Weights of a small GPT-style language model, trained from scratch on English Wikipedia.
Size: 11 layers, width 448, 4 heads of 64 (2 for keys and values), MLP 1216 SwiGLU, 29.1M parameters.
Training: 901M tokens, 13743 steps.
MLP neurons of a small language model. Each row is named by its layer, matrix (gate and up: input weights) and neuron, and shows model dimensions 320-447. Each number is 50 + 12 x the weight over its row's rms, rounded and kept within 0 to 99. A neuron's up and down rows have the sign that makes its largest values positive.
After each neuron's rows, "fires after" lists the tokens most often just before its 100 highest values on Wikipedia text that the model never trained on. A number after a token or word is its count.

L4.gate711:33 57 50 57 42 51 49 55 72 49 56 47 56 56 72 73 37 35 27 51 78 48 46 46 60 66 57 44 33 62 66 22 60 53 42 33 51 63 52 41 48 68 53 51 45 45 52 52 49 32 28 61 51 47 65 44 21 65 44 64 38 34 36 63 46 66 61 60 64 59 54 50 36 50 50 50 79 51 55 34 45 32 47 44 47 50 48 40 59 30 51 62 66 63 26 66 51 45 49 37 33 36 49 77 54 73 56 38 41 48 44 61 68 43 56 66 53 46 48 44 24 51 56 54 60 37 39 32
L4.up711:32 51 44 62 53 60 60 44 52 39 64 47 53 40 47 41 56 69 54 66 61 58 37 52 46 62 46 68 31 42 60 34 58 73 46 62 45 62 53 57 32 40 69 39 72 59 68 40 39 43 46 41 62 51 44 68 47 61 61 44 43 70 36 51 55 25 36 44 44 46 40 41 61 53 37 50 45 45 35 41 34 49 32 63 36 34 49 51 65 68 62 54 11 61 54 54 32 44 58 31 71 62 62 55 44 58 46 41 49 59 53 62 53 37 50 62 25 50 47 61 35 47 61 44 29 51 58 87
fires after: "-" 47, " in" 8, " for" 5

L2.gate1214:40 46 31 60 40 30 46 57 32 50 56 48 61 48 60 65 51 53 57 41 64 69 68 49 70 27 33 42 60 45 37 62 21 51 75 43 36 54 39 46 72 60 56 37 18 57 63 62 54 61 41 38 61 60 29 48 61 50 45 64 40 60 47 49 36 53 53 31 53 80 44 88 56 51 69 45 53 63 40 49 77 51 46 48 46 43 56 40 48 58 84 42 44 61 56 46 45 71 50 63 59 61 56 58 51 33 54 32 57 54 31 43 52 52 39 56 61 60 43 33 62 75 57 65 49 48 67 50
L2.up1214:52 64 38 52 43 71 48 55 57 60 51 69 54 47 54 40 40 41 55 49 66 77 66 40 62 34 45 40 59 69 32 53 43 39 66 58 32 76 48 60 49 36 55 43 24 40 54 46 48 61 61 61 45 62 54 57 48 60 59 19 66 58 59 34 38 30 48 65 50 61 43 27 26 80 33 53 57 55 43 59 60 42 77 60 57 27 45 30 43 51 58 52 48 27 48 73 26 48 37 68 44 48 42 40 52 47 41 59 55 42 46 60 48 67 50 44 51 43 38 40 40 57 44 43 57 25 55 63
fires after: "\n" 23, "," 17, " well" 15, ")" 12, " along" 6

L8.gate358:61 33 58 53 45 53 41 73 66 49 59 71 43 62 15 49 40 61 40 69 21 71 58 47 41 47 62 50 63 48 61 46 51 40 43 42 56 47 55 51 38 56 46 61 32 60 56 50 31 79 53 42 72 71 49 54 42 60 33 55 50 36 41 38 60 44 73 69 51 70 54 62 48 65 56 60 41 48 32 47 36 43 47 66 54 78 56 60 71 55 46 48 67 57 71 43 50 42 55 24 50 47 49 39 70 38 73 58 54 35 59 48 58 29 46 56 82 43 60 14 46 42 61 42 36 44 49 53
L8.up358:55 56 62 46 55 36 59 40 32 66 56 53 39 37 45 69 57 51 51 29 36 68 52 48 64 46 47 56 36 79 51 41 40 40 32 92 52 45 55 47 23 56 64 53 49 60 54 48 43 37 56 62 42 44 47 55 51 25 46 68 49 40 64 54 59 44 55 65 60 61 44 47 34 52 47 62 48 43 59 49 53 58 52 40 34 51 61 39 63 77 62 26 23 20 33 67 36 66 52 62 54 37 45 46 41 49 52 61 57 55 49 70 55 61 54 71 50 65 75 50 58 65 42 44 70 66 59 65
fires after: " |" 34, " (" 16, "\n" 12, ";" 6, " in" 5

L2.gate1069:54 53 51 38 47 54 59 43 55 52 47 56 36 35 63 61 45 37 36 35 56 49 59 35 51 54 66 33 54 46 63 73 28 41 48 52 42 65 58 45 34 59 58 64 53 48 86 35 28 57 42 57 65 56 35 60 75 67 45 35 49 58 40 45 59 38 38 55 43 53 45 37 41 65 56 52 59 60 65 58 48 54 75 40 81 27 37 37 34 42 61 42 47 53 59 33 54 60 46 50 68 44 52 52 40 60 40 58 25 45 75 46 51 50 70 49 68 42 38 44 38 58 43 53 47 57 43 37
L2.up1069:48 43 52 74 56 56 56 72 50 57 37 45 64 48 61 52 56 52 48 37 37 49 41 34 49 59 39 43 40 61 42 65 52 45 45 54 44 68 46 41 65 28 24 37 28 55 48 58 60 34 60 47 51 67 52 55 49 53 42 27 47 46 45 32 71 58 31 63 50 63 32 58 41 53 61 43 58 56 55 36 64 40 61 55 45 29 41 37 39 77 37 37 40 52 44 69 52 46 72 54 39 42 59 57 62 40 23 49 58 39 53 49 59 45 47 51 29 53 68 49 41 51 56 49 45 53 49 61
fires after: " as" 22, " in" 16, " In" 9, " N" 4, " a" 4

L4.gate774:41 29 57 57 19 37 44 44 47 41 36 57 46 63 79 43 50 58 34 50 59 35 35 47 50 38 34 70 54 47 66 72 62 68 43 31 48 61 54 55 45 55 41 39 48 50 48 64 56 49 46 77 76 47 56 42 39 63 40 71 47 33 55 53 48 45 46 46 43 70 33 36 48 40 51 67 58 39 47 59 42 40 55 47 51 57 26 55 42 72 66 66 43 56 52 70 59 43 39 57 29 65 69 55 68 50 60 52 69 63 64 35 49 44 37 41 49 33 62 53 44 40 52 54 40 52 67 63
L4.up774:52 40 53 58 48 33 46 68 32 58 45 41 55 59 60 57 67 36 49 54 51 58 46 60 52 70 51 53 39 47 73 43 55 51 51 61 24 45 37 56 41 46 48 40 48 39 56 55 63 22 40 35 51 72 58 41 51 68 57 50 60 50 58 43 69 58 55 59 46 57 36 53 53 53 47 40 46 14 63 52 44 70 67 51 56 44 42 34 34 58 69 44 69 44 71 57 32 50 27 58 37 50 61 31 32 45 49 43 54 59 68 46 46 57 53 50 57 56 57 51 40 62 66 44 23 78 48 54
fires after: "=" 70, "." 18, "\n" 7

L2.gate394:43 23 54 40 69 58 58 32 57 57 60 66 46 50 37 42 54 61 45 52 50 35 50 45 46 57 45 78 37 35 68 49 52 49 44 45 69 56 53 29 54 48 52 40 66 67 67 48 39 67 66 45 36 60 60 54 47 43 57 53 36 49 23 49 56 69 40 42 46 42 66 44 63 38 65 92 50 55 58 47 60 75 57 35 64 44 37 55 56 42 51 34 50 79 39 64 60 66 49 30 50 65 23 56 52 47 48 38 48 51 62 61 54 54 25 44 53 51 46 35 59 60 47 44 23 53 68 47
L2.up394:59 52 53 25 58 48 66 59 72 71 58 59 55 50 32 47 46 55 25 27 43 30 21 56 57 63 30 44 58 54 53 45 31 45 44 65 45 48 45 69 53 48 52 76 46 58 70 76 38 45 57 35 58 34 76 55 62 61 41 47 49 32 59 40 61 50 47 65 64 62 31 39 61 36 49 64 34 49 68 49 50 55 39 67 68 41 59 75 46 47 47 55 41 57 40 75 29 24 62 51 70 57 39 44 36 40 64 52 52 49 44 66 41 42 44 54 53 42 51 64 48 49 56 72 14 56 75 39
fires after: "=" 91

L2.gate508:49 55 26 27 48 55 61 48 54 50 51 56 53 32 55 16 65 70 72 51 48 33 55 61 59 71 21 54 55 62 68 43 41 56 42 45 47 48 69 49 47 33 76 55 56 59 44 39 49 56 58 53 54 59 52 45 36 56 45 32 44 48 67 55 33 62 45 66 63 46 57 49 45 46 50 80 65 23 47 53 52 45 51 65 56 49 29 33 61 52 81 73 38 77 46 26 73 53 40 38 47 54 50 49 58 57 39 43 55 16 42 42 45 61 28 47 67 67 42 64 64 62 40 38 49 43 26 60
L2.up508:23 48 48 47 56 51 66 27 46 57 63 45 59 35 45 73 63 52 82 50 44 42 40 51 41 33 31 30 37 41 46 34 58 63 31 51 44 27 54 47 72 41 35 59 65 48 32 40 67 52 45 61 60 54 56 53 55 47 36 48 39 23 63 40 58 71 49 54 46 23 58 35 57 66 32 67 42 39 40 36 44 29 48 57 35 59 42 54 70 58 58 71 67 58 59 58 46 25 46 42 45 53 82 49 56 51 49 50 33 48 61 45 35 48 47 52 55 52 49 35 52 57 46 43 61 72 50 64
fires after: "=" 66, " =" 31

L8.gate601:58 45 43 53 44 33 42 50 40 62 53 37 52 59 31 49 49 44 70 44 50 18 67 49 41 53 65 57 27 38 76 58 50 28 43 39 56 43 46 58 17 59 38 64 69 56 44 58 51 82 54 61 70 41 45 66 38 53 32 50 49 46 37 50 58 50 59 61 76 35 56 45 44 92 49 67 59 50 49 61 62 66 43 62 39 48 41 49 62 56 48 53 59 65 51 52 54 48 47 51 53 34 41 46 46 76 51 52 49 50 48 53 53 47 55 61 68 27 56 20 47 52 73 54 50 66 67 45
L8.up601:62 42 66 49 59 32 48 51 59 71 57 60 58 47 39 41 50 56 45 47 53 43 61 57 47 39 62 56 54 44 51 48 33 53 40 55 50 48 43 33 51 73 48 24 45 26 69 55 67 45 59 47 56 47 47 52 58 42 44 40 49 30 42 63 60 54 66 80 58 72 25 72 57 54 70 64 48 42 65 49 49 46 64 40 55 46 51 34 63 38 38 63 28 29 48 51 48 53 41 71 40 64 48 35 65 67 63 38 38 59 53 52 50 31 60 64 47 42 41 32 55 63 45 58 52 51 57 47
fires after: " |" 60, "|" 6, "\n" 4

L2.gate612:64 50 59 30 42 57 41 37 32 48 63 71 66 67 63 64 69 56 60 54 34 46 63 48 47 47 42 33 44 70 58 43 38 80 38 55 63 44 46 45 59 50 55 65 41 64 42 66 45 34 53 51 60 31 80 65 52 43 68 48 48 58 51 40 35 34 64 41 73 28 23 49 65 66 33 47 48 52 62 58 55 71 29 53 69 46 43 55 42 45 40 47 37 68 53 50 47 34 45 58 48 57 28 56 26 42 68 41 50 60 46 45 66 69 56 66 40 43 40 64 40 65 45 50 58 69 47 48
L2.up612:54 61 49 22 42 81 32 75 36 52 71 44 47 49 66 57 71 72 44 58 51 73 55 50 62 40 41 48 47 68 53 41 57 60 34 43 61 36 45 56 48 35 67 42 36 40 52 53 55 37 57 45 40 35 53 43 57 40 34 68 60 43 63 69 45 52 36 52 71 49 29 44 59 56 56 43 33 53 57 58 31 60 32 32 73 55 49 35 32 64 58 70 42 71 52 67 48 50 53 58 61 53 52 67 44 62 58 43 36 50 62 43 48 40 28 65 47 31 55 37 54 72 51 70 60 60 62 63
fires after: "=" 38, " =" 13, "\n\n" 12, "\n" 4

L2.gate863:68 36 44 51 34 40 58 43 49 73 58 47 57 51 66 57 56 46 59 69 32 64 57 43 35 43 72 67 55 46 67 62 47 30 48 35 55 45 30 42 52 35 65 42 37 37 59 62 50 67 73 52 31 58 54 53 72 26 25 54 33 44 39 56 50 49 65 43 41 58 29 56 51 50 63 69 46 45 48 46 80 67 42 49 42 72 26 54 66 74 52 53 52 27 42 41 43 50 24 63 64 36 78 41 71 49 44 48 63 60 58 44 54 67 42 23 50 47 61 41 41 55 55 63 49 55 33 79
L2.up863:46 44 43 49 49 40 54 36 54 27 49 41 60 50 46 39 53 61 70 36 53 84 54 36 46 91 57 48 56 24 55 48 56 72 46 61 25 45 57 28 32 59 48 55 56 61 49 75 54 44 85 35 38 44 65 47 43 47 56 63 54 68 31 58 43 44 53 57 61 44 40 50 53 55 51 56 45 59 68 51 41 59 49 34 53 49 53 46 58 39 42 75 70 47 37 40 55 40 31 59 43 53 46 52 47 30 52 43 58 53 58 48 60 59 43 65 52 70 55 69 61 38 76 51 52 44 46 58
fires after: "," 55

L4.gate1185:73 65 63 63 53 67 48 42 48 61 53 36 75 54 44 47 56 56 45 23 41 49 57 45 35 53 55 57 47 46 71 54 47 40 45 56 72 68 53 51 46 42 62 67 55 59 47 59 57 60 60 59 22 38 39 20 46 52 48 36 54 60 52 47 34 52 43 40 48 58 21 51 52 51 26 57 67 44 67 30 62 50 39 53 38 20 53 45 47 49 44 66 36 50 44 43 46 17 35 68 75 56 56 62 46 53 75 48 56 58 29 41 43 38 33 54 61 46 55 62 49 58 52 19 53 46 41 39
L4.up1185:48 56 66 48 69 59 33 43 44 28 66 47 66 69 80 70 69 62 44 29 67 49 44 34 29 63 56 54 40 63 47 25 59 55 35 50 59 47 35 40 51 43 37 51 42 67 42 64 53 24 62 41 53 62 58 68 54 66 53 29 56 43 33 63 73 49 29 57 67 24 55 39 40 53 26 58 54 43 48 43 46 41 14 55 48 38 26 48 38 37 44 71 46 41 55 51 54 56 56 74 47 52 59 66 51 52 62 46 54 47 44 58 47 42 46 67 55 47 44 44 47 66 68 24 70 57 48 51
fires after: "," 53, "=" 16, "}" 8

L4.gate264:63 68 49 40 47 43 64 52 50 46 68 71 46 44 46 60 89 61 54 49 51 57 44 41 58 40 50 51 37 41 58 54 34 40 36 67 56 62 43 28 44 50 70 47 46 62 48 63 58 32 57 40 46 38 38 46 40 51 33 62 72 54 34 45 53 54 57 56 50 31 48 35 55 73 69 52 60 33 37 50 67 37 62 57 64 36 64 51 62 57 60 43 49 60 66 50 60 63 62 62 59 57 43 55 71 82 51 37 44 55 35 56 74 55 55 59 44 39 41 49 66 42 74 49 44 44 44 42
L4.up264:54 28 39 67 62 58 70 30 62 43 47 68 55 41 64 57 62 48 61 59 56 42 37 52 33 50 40 34 66 62 53 65 44 55 80 52 47 46 44 59 59 49 47 49 55 55 49 56 55 66 44 62 55 76 52 41 45 56 40 30 56 64 44 56 42 53 56 52 62 58 16 56 45 65 47 45 42 37 45 56 41 74 52 47 46 58 59 61 52 59 58 55 59 40 60 43 43 61 49 63 39 36 50 51 50 58 64 60 75 53 61 72 51 52 66 48 72 39 75 62 55 64 40 52 40 45 65 50
fires after: "\n" 29, "=" 14, "\n\n" 12, "." 5, "," 4

L4.gate1073:47 41 37 35 42 41 51 46 46 45 48 61 26 51 42 46 41 47 62 61 54 62 46 63 66 42 29 59 44 41 44 63 50 63 29 68 32 43 42 56 59 67 36 64 49 30 26 51 55 37 46 44 55 44 42 38 57 62 65 38 56 78 24 44 67 55 50 41 50 44 49 41 44 59 25 52 40 43 37 53 43 34 36 70 37 63 35 74 66 49 60 53 28 64 72 32 58 29 59 52 50 23 54 56 41 58 43 58 42 52 62 49 49 55 65 55 61 45 53 49 46 71 33 69 39 65 56 69
L4.up1073:60 47 47 31 58 52 57 53 35 31 44 65 17 66 67 57 70 45 68 51 61 65 58 45 59 35 46 57 43 49 56 54 29 44 36 55 57 73 47 50 39 58 32 47 48 45 35 52 75 62 52 61 46 50 28 56 68 41 63 29 36 46 36 42 61 65 31 51 15 40 42 29 55 61 31 54 53 47 30 58 43 43 33 62 59 58 76 53 63 50 52 36 50 48 54 55 40 43 56 46 53 46 60 49 45 57 66 37 30 70 76 44 46 46 36 53 74 61 67 62 51 46 41 45 24 56 57 55
fires after: "=" 39, "." 23, " life" 7, "Biography" 5, "History" 5

L4.gate17:58 30 67 70 71 43 49 52 43 36 73 38 60 55 38 48 29 32 44 52 78 32 59 58 31 57 59 53 31 56 68 21 44 52 48 34 55 48 52 29 37 57 64 66 38 70 16 44 53 47 39 25 63 54 64 27 57 67 42 54 55 45 42 25 59 45 44 42 44 58 62 58 35 58 64 39 53 36 47 39 36 54 47 29 65 43 66 49 52 47 74 45 44 48 67 53 55 35 55 55 59 25 49 52 36 40 46 62 53 55 45 44 55 34 57 32 39 58 55 52 56 81 65 69 49 67 62 46
L4.up17:61 64 79 41 37 44 49 33 56 61 43 45 46 49 31 36 61 50 64 69 31 34 51 66 57 37 61 49 51 48 38 54 38 32 45 59 57 34 81 41 40 58 68 55 45 46 57 48 48 45 52 45 50 56 41 68 49 51 50 56 48 38 56 69 62 45 52 65 60 39 55 26 29 40 43 55 66 52 29 33 32 53 49 41 36 71 43 62 48 55 54 41 48 54 42 47 68 40 53 64 55 51 32 50 58 27 30 34 56 52 80 55 70 53 62 42 54 46 49 78 36 39 47 64 64 57 44 57
fires after: ":" 29, " /" 13, " |" 12, "N" 6, "born" 6, ";" 5

L4.gate995:37 48 56 51 66 43 46 59 50 46 52 66 57 73 43 58 67 76 50 27 50 46 23 48 48 37 72 47 38 73 37 53 29 62 57 55 49 64 72 40 56 36 58 55 30 41 56 58 50 59 42 46 85 48 74 75 35 55 24 28 56 48 39 50 39 35 67 31 63 54 60 53 51 35 41 65 57 71 39 62 51 53 47 58 62 60 59 50 51 75 60 38 54 39 40 43 51 65 51 41 55 58 75 77 56 42 54 59 54 38 60 51 67 60 24 49 56 44 58 33 54 33 43 43 39 28 62 45
L4.up995:47 55 62 43 41 55 33 65 54 54 50 47 45 54 42 63 78 53 56 39 38 66 34 54 47 62 45 58 52 69 45 49 21 56 39 50 53 58 50 55 51 36 50 57 49 32 45 50 62 41 44 53 41 37 65 53 58 57 46 33 59 47 64 43 34 34 67 44 67 65 44 68 48 25 63 64 65 42 62 40 41 50 77 44 27 54 36 37 38 47 53 49 64 64 61 55 36 55 51 67 29 33 25 54 43 34 46 36 62 45 34 55 46 61 48 63 52 56 71 44 50 44 57 65 65 61 60 48
fires after: " |" 31, "|" 10, ";" 9, "=" 8, ":" 5, " 6" 4

L2.gate571:68 36 36 60 46 56 36 37 37 42 38 71 56 61 47 23 54 54 57 29 48 33 39 46 21 53 59 65 43 50 60 54 39 81 49 58 61 52 71 43 58 50 51 48 55 49 28 76 38 43 43 38 62 27 55 42 30 45 41 43 49 61 45 49 52 62 50 36 55 51 37 41 64 32 51 56 51 44 67 32 39 33 63 47 63 64 46 46 63 39 49 47 47 62 48 56 51 68 37 44 51 40 23 45 35 46 80 72 39 41 37 62 49 55 57 40 55 52 55 71 66 48 65 48 52 58 58 48
L2.up571:56 31 60 26 65 45 42 57 48 56 52 55 60 54 56 46 62 30 38 48 40 46 52 47 53 52 53 41 81 44 62 43 50 31 45 41 49 44 50 50 49 58 58 60 51 55 59 71 60 69 44 46 54 65 33 64 78 33 68 44 49 55 61 41 32 23 41 57 37 49 58 68 43 44 82 49 51 55 46 41 54 69 48 48 50 56 39 63 44 50 50 69 63 48 42 40 55 28 48 56 47 65 30 62 58 75 28 58 41 40 86 34 39 32 47 72 60 57 38 40 48 42 60 61 29 46 68 65
fires after: "=" 77, " =" 23

L2.gate1159:50 70 24 47 59 42 45 52 62 36 36 74 55 46 31 43 38 46 58 77 36 32 36 48 42 37 80 52 46 44 62 65 38 50 74 57 53 59 42 60 47 47 44 39 63 65 63 56 71 62 31 51 35 46 24 51 50 31 51 63 26 56 50 49 59 42 55 41 57 31 57 46 45 61 50 66 18 27 60 47 59 47 46 51 61 43 60 78 54 46 53 42 54 56 49 31 48 60 48 46 36 42 47 49 45 70 70 67 48 50 47 65 44 63 55 30 55 44 55 52 52 55 51 55 50 53 50 35
L2.up1159:47 45 28 57 43 36 43 37 55 46 54 31 57 56 66 46 40 50 70 28 38 75 49 37 34 41 41 50 45 53 53 68 50 48 36 59 29 78 35 42 38 53 50 59 54 38 71 50 60 54 47 70 60 40 33 58 41 34 48 39 48 48 53 46 65 39 50 53 48 42 50 47 45 62 53 68 41 48 71 45 32 61 39 64 50 33 64 51 70 55 32 46 37 31 53 57 28 65 44 28 37 63 63 65 35 55 70 67 36 61 40 43 59 78 59 40 54 46 69 73 64 41 57 50 53 47 64 53
fires after: " and" 34, " (" 19, "\n\n" 13, "\n" 8, " \"" 5

L2.gate489:52 26 56 45 58 37 34 44 30 63 45 50 60 51 60 66 32 70 44 67 47 49 59 39 67 11 38 32 35 49 68 61 36 69 56 58 68 32 58 53 78 43 44 37 26 37 54 42 60 84 54 68 70 51 44 54 45 42 33 74 49 42 57 47 56 30 51 51 66 66 42 62 55 57 48 41 44 37 36 71 61 39 65 56 43 37 78 60 61 29 64 47 46 46 47 51 75 43 61 51 31 47 68 46 52 32 49 50 47 85 55 24 43 53 67 65 51 54 59 53 34 36 50 58 59 62 39 61
L2.up489:64 37 49 49 27 51 68 34 48 42 55 37 36 45 41 66 38 55 37 55 33 67 49 64 68 61 44 56 84 51 43 58 46 58 52 45 46 20 49 55 82 50 60 58 54 52 58 49 56 67 62 59 45 42 44 60 55 58 45 42 40 25 48 62 59 45 65 49 56 55 45 41 42 51 43 38 46 51 36 58 49 56 45 52 38 53 35 51 66 37 53 36 40 68 60 65 23 38 56 55 54 53 47 44 55 37 60 47 46 39 49 56 50 55 36 54 47 57 58 49 76 36 31 44 43 54 60 54
fires after: "\n\n" 97

L4.gate735:46 50 87 48 65 42 55 62 41 29 71 57 60 49 50 38 59 50 38 49 34 39 62 54 40 38 42 61 65 24 61 54 68 54 70 38 49 56 55 50 61 66 59 62 64 48 53 50 51 58 42 59 59 48 42 56 60 53 66 47 46 49 27 45 63 39 45 62 49 49 45 25 50 64 48 54 53 44 34 66 41 50 49 33 43 43 64 40 73 55 67 54 62 76 33 57 55 51 29 29 70 31 39 36 62 34 59 32 53 41 77 55 48 66 45 47 67 57 49 76 60 71 62 62 43 52 58 43
L4.up735:25 67 56 39 67 55 56 49 45 48 69 56 35 37 53 45 66 51 54 47 31 53 74 51 46 43 47 53 36 66 47 54 30 55 61 42 70 78 47 42 55 38 48 39 46 39 68 40 31 43 37 43 63 45 55 56 62 36 53 59 50 73 30 30 50 45 48 35 69 46 62 37 49 44 43 37 35 55 66 55 45 31 49 72 36 61 57 60 49 53 55 19 81 45 62 36 50 27 62 73 72 44 35 37 70 52 40 38 45 45 42 37 57 59 58 42 35 52 39 45 53 34 49 48 61 49 57 37
fires after: "\n\n" 93, "=" 4

L4.gate1088:66 21 51 53 41 50 56 42 35 47 54 51 51 59 79 53 48 35 40 50 38 45 39 42 56 49 69 46 29 37 68 47 26 75 47 52 57 54 34 63 15 33 50 71 69 33 74 54 41 57 50 64 56 52 61 47 54 45 45 53 44 53 53 56 57 27 50 33 66 65 64 57 41 68 36 59 64 66 57 48 26 43 55 35 48 60 72 50 58 60 60 53 44 57 56 73 61 39 26 47 60 58 68 39 49 59 44 56 51 54 57 61 59 50 47 49 58 62 51 55 35 46 51 58 82 55 40 46
L4.up1088:62 59 29 73 57 22 70 64 58 55 63 37 50 27 27 62 53 53 50 38 53 43 55 66 65 49 52 43 23 53 73 44 47 46 34 51 31 43 48 39 47 48 62 38 65 29 75 44 48 48 52 50 45 71 89 52 31 31 36 38 51 52 52 48 58 50 51 33 43 63 42 53 39 42 41 63 43 44 37 67 53 60 49 51 50 47 60 29 40 62 55 45 54 70 51 44 49 58 46 24 53 61 50 58 45 44 45 42 63 37 48 50 48 36 45 32 32 48 58 66 35 34 60 45 43 47 48 55
fires after: " in" 62, " In" 5, "=" 4

L7.gate1149:26 67 44 62 27 55 50 18 40 34 37 38 47 63 57 75 62 50 26 43 55 38 58 49 44 47 43 60 50 56 53 50 63 54 39 64 61 46 64 48 44 41 44 37 47 40 65 60 58 41 45 46 54 51 56 40 33 52 55 63 24 42 64 44 64 54 72 51 58 54 31 46 54 30 58 47 42 52 57 31 50 43 54 46 30 61 66 55 54 47 36 57 55 37 51 56 24 55 44 61 62 62 77 44 52 45 58 48 53 69 37 51 43 74 60 39 30 58 53 46 50 61 56 41 54 57 41 72
L7.up1149:47 27 43 62 52 40 65 44 56 51 56 26 72 57 38 65 61 57 47 32 41 54 57 48 37 56 66 32 48 59 48 62 46 33 55 51 55 54 51 34 49 58 54 32 72 33 65 62 57 53 42 52 38 48 69 26 44 58 32 43 67 33 34 49 50 52 64 52 46 60 41 70 45 54 63 54 76 54 61 40 68 44 58 45 46 60 41 53 43 48 40 80 63 33 60 66 39 53 45 58 50 41 60 52 50 41 40 42 61 47 36 53 53 48 42 49 35 53 38 63 35 37 39 32 47 44 34 38
fires after: "–" 29, " the" 17, "19" 9, "," 7, "\n\n" 5

L7.gate814:43 82 50 55 39 42 34 59 61 64 49 59 55 43 36 36 65 58 30 45 49 33 57 27 45 33 49 47 55 52 57 42 39 61 54 65 49 64 53 52 52 63 42 44 53 64 56 38 54 33 43 47 42 56 62 58 66 52 58 56 49 50 58 42 58 55 57 52 53 56 44 58 66 37 23 41 66 61 69 43 38 27 62 44 49 62 62 39 59 36 37 52 47 60 36 50 51 72 54 66 67 53 65 57 59 50 45 43 67 34 35 30 59 54 44 44 60 48 64 50 35 37 54 56 58 54 67 56
L7.up814:44 51 49 49 61 43 38 41 60 49 41 44 60 55 60 37 57 43 47 60 14 57 19 55 55 32 33 57 63 36 33 45 37 23 39 46 50 64 31 65 62 39 47 43 43 35 41 59 42 24 60 52 53 57 45 38 44 64 58 38 33 64 58 52 61 47 32 58 69 56 55 46 41 80 48 49 49 12 67 52 69 58 46 40 58 48 49 42 66 42 55 42 61 40 46 51 62 70 36 62 48 33 51 87 67 64 44 62 38 52 36 69 43 35 51 59 48 44 65 48 50 40 51 46 28 41 42 48
fires after: "\n\n" 31, " \"" 17, "-" 11, "\n" 9, " (" 8

L8.gate251:61 35 59 65 43 42 37 46 49 50 44 52 59 39 39 40 43 49 47 39 55 40 49 53 35 60 55 42 58 32 56 48 64 38 49 53 42 54 46 43 38 50 54 53 62 38 63 59 45 38 43 59 53 43 56 38 48 24 61 43 39 60 61 39 73 20 63 36 33 36 34 51 36 33 68 46 72 53 69 60 45 25 69 60 63 59 52 31 50 32 57 29 38 31 45 61 59 60 55 65 34 41 46 39 68 70 56 28 50 57 40 54 57 46 33 55 64 45 57 44 59 49 69 53 54 49 51 53
L8.up251:71 48 57 42 62 45 24 54 54 72 50 15 47 41 67 69 48 51 62 48 39 54 41 29 44 53 37 43 77 49 47 44 55 41 36 39 40 58 50 55 53 48 42 80 48 47 36 72 37 19 56 46 72 44 67 26 36 33 57 43 50 51 56 39 35 46 27 60 59 49 58 53 48 59 58 54 44 54 61 48 45 57 56 67 61 61 26 43 53 37 55 66 43 52 45 61 33 75 56 50 49 42 47 74 48 44 40 42 77 48 48 71 22 41 36 60 44 47 53 58 42 52 49 49 49 46 46 47
fires after: "=" 66, " the" 6

L2.gate163:42 56 66 44 36 56 62 49 61 63 58 49 49 48 51 55 60 64 67 42 56 24 50 58 47 43 45 44 53 24 53 45 46 66 40 28 47 47 44 58 53 51 16 62 46 51 21 59 55 50 40 61 44 56 44 66 48 36 61 40 60 47 39 56 54 62 63 40 39 40 46 76 53 45 51 59 58 34 47 45 49 54 54 71 56 73 60 46 70 63 63 55 56 50 44 60 64 43 60 49 59 25 43 51 52 44 40 21 68 37 52 29 48 55 82 38 56 48 39 62 46 62 39 46 60 41 34 47
L2.up163:48 63 53 47 46 55 45 63 65 49 52 56 47 49 43 57 55 66 41 36 64 46 50 54 30 55 29 67 64 44 32 65 58 63 37 56 44 64 62 69 41 34 35 56 52 53 45 47 44 43 76 53 65 73 46 54 60 63 40 42 62 48 22 44 52 57 40 48 35 42 57 63 53 50 56 44 67 43 54 59 45 42 35 65 59 70 62 43 67 42 40 52 54 38 50 47 58 23 53 63 63 50 59 31 27 60 29 47 69 46 61 43 54 45 51 54 44 46 36 33 44 74 49 58 75 62 69 49
fires after: "=" 87, " or" 8

L8.gate94:21 77 55 68 44 57 38 59 56 57 38 47 45 53 12 37 42 59 40 23 51 58 48 38 49 55 65 59 63 38 49 44 61 55 50 42 57 72 43 61 51 68 62 52 34 32 52 45 50 57 56 50 50 69 66 62 39 33 61 49 67 57 49 40 61 61 55 39 41 49 45 51 37 64 50 42 46 79 48 30 56 48 52 63 63 52 44 26 67 36 48 53 38 45 52 41 59 68 66 32 42 58 50 45 58 35 40 58 42 26 46 37 31 52 27 52 50 52 57 39 53 34 56 63 68 46 52 27
L8.up94:54 47 62 56 55 59 41 55 41 66 59 49 36 42 31 56 42 42 48 65 59 32 51 25 26 52 47 49 36 58 63 55 63 45 37 44 45 26 30 58 41 47 48 40 61 45 35 44 74 46 34 53 38 51 35 47 74 54 43 56 52 45 52 51 56 39 62 57 41 50 56 56 48 41 23 47 50 46 45 62 58 64 40 43 67 65 61 78 31 44 36 49 48 33 52 57 71 63 71 76 53 44 62 69 55 72 31 57 40 55 55 56 63 50 59 61 59 56 61 44 45 52 49 48 26 35 48 48
fires after: " the" 18, "|" 17, "-" 16, "\n" 6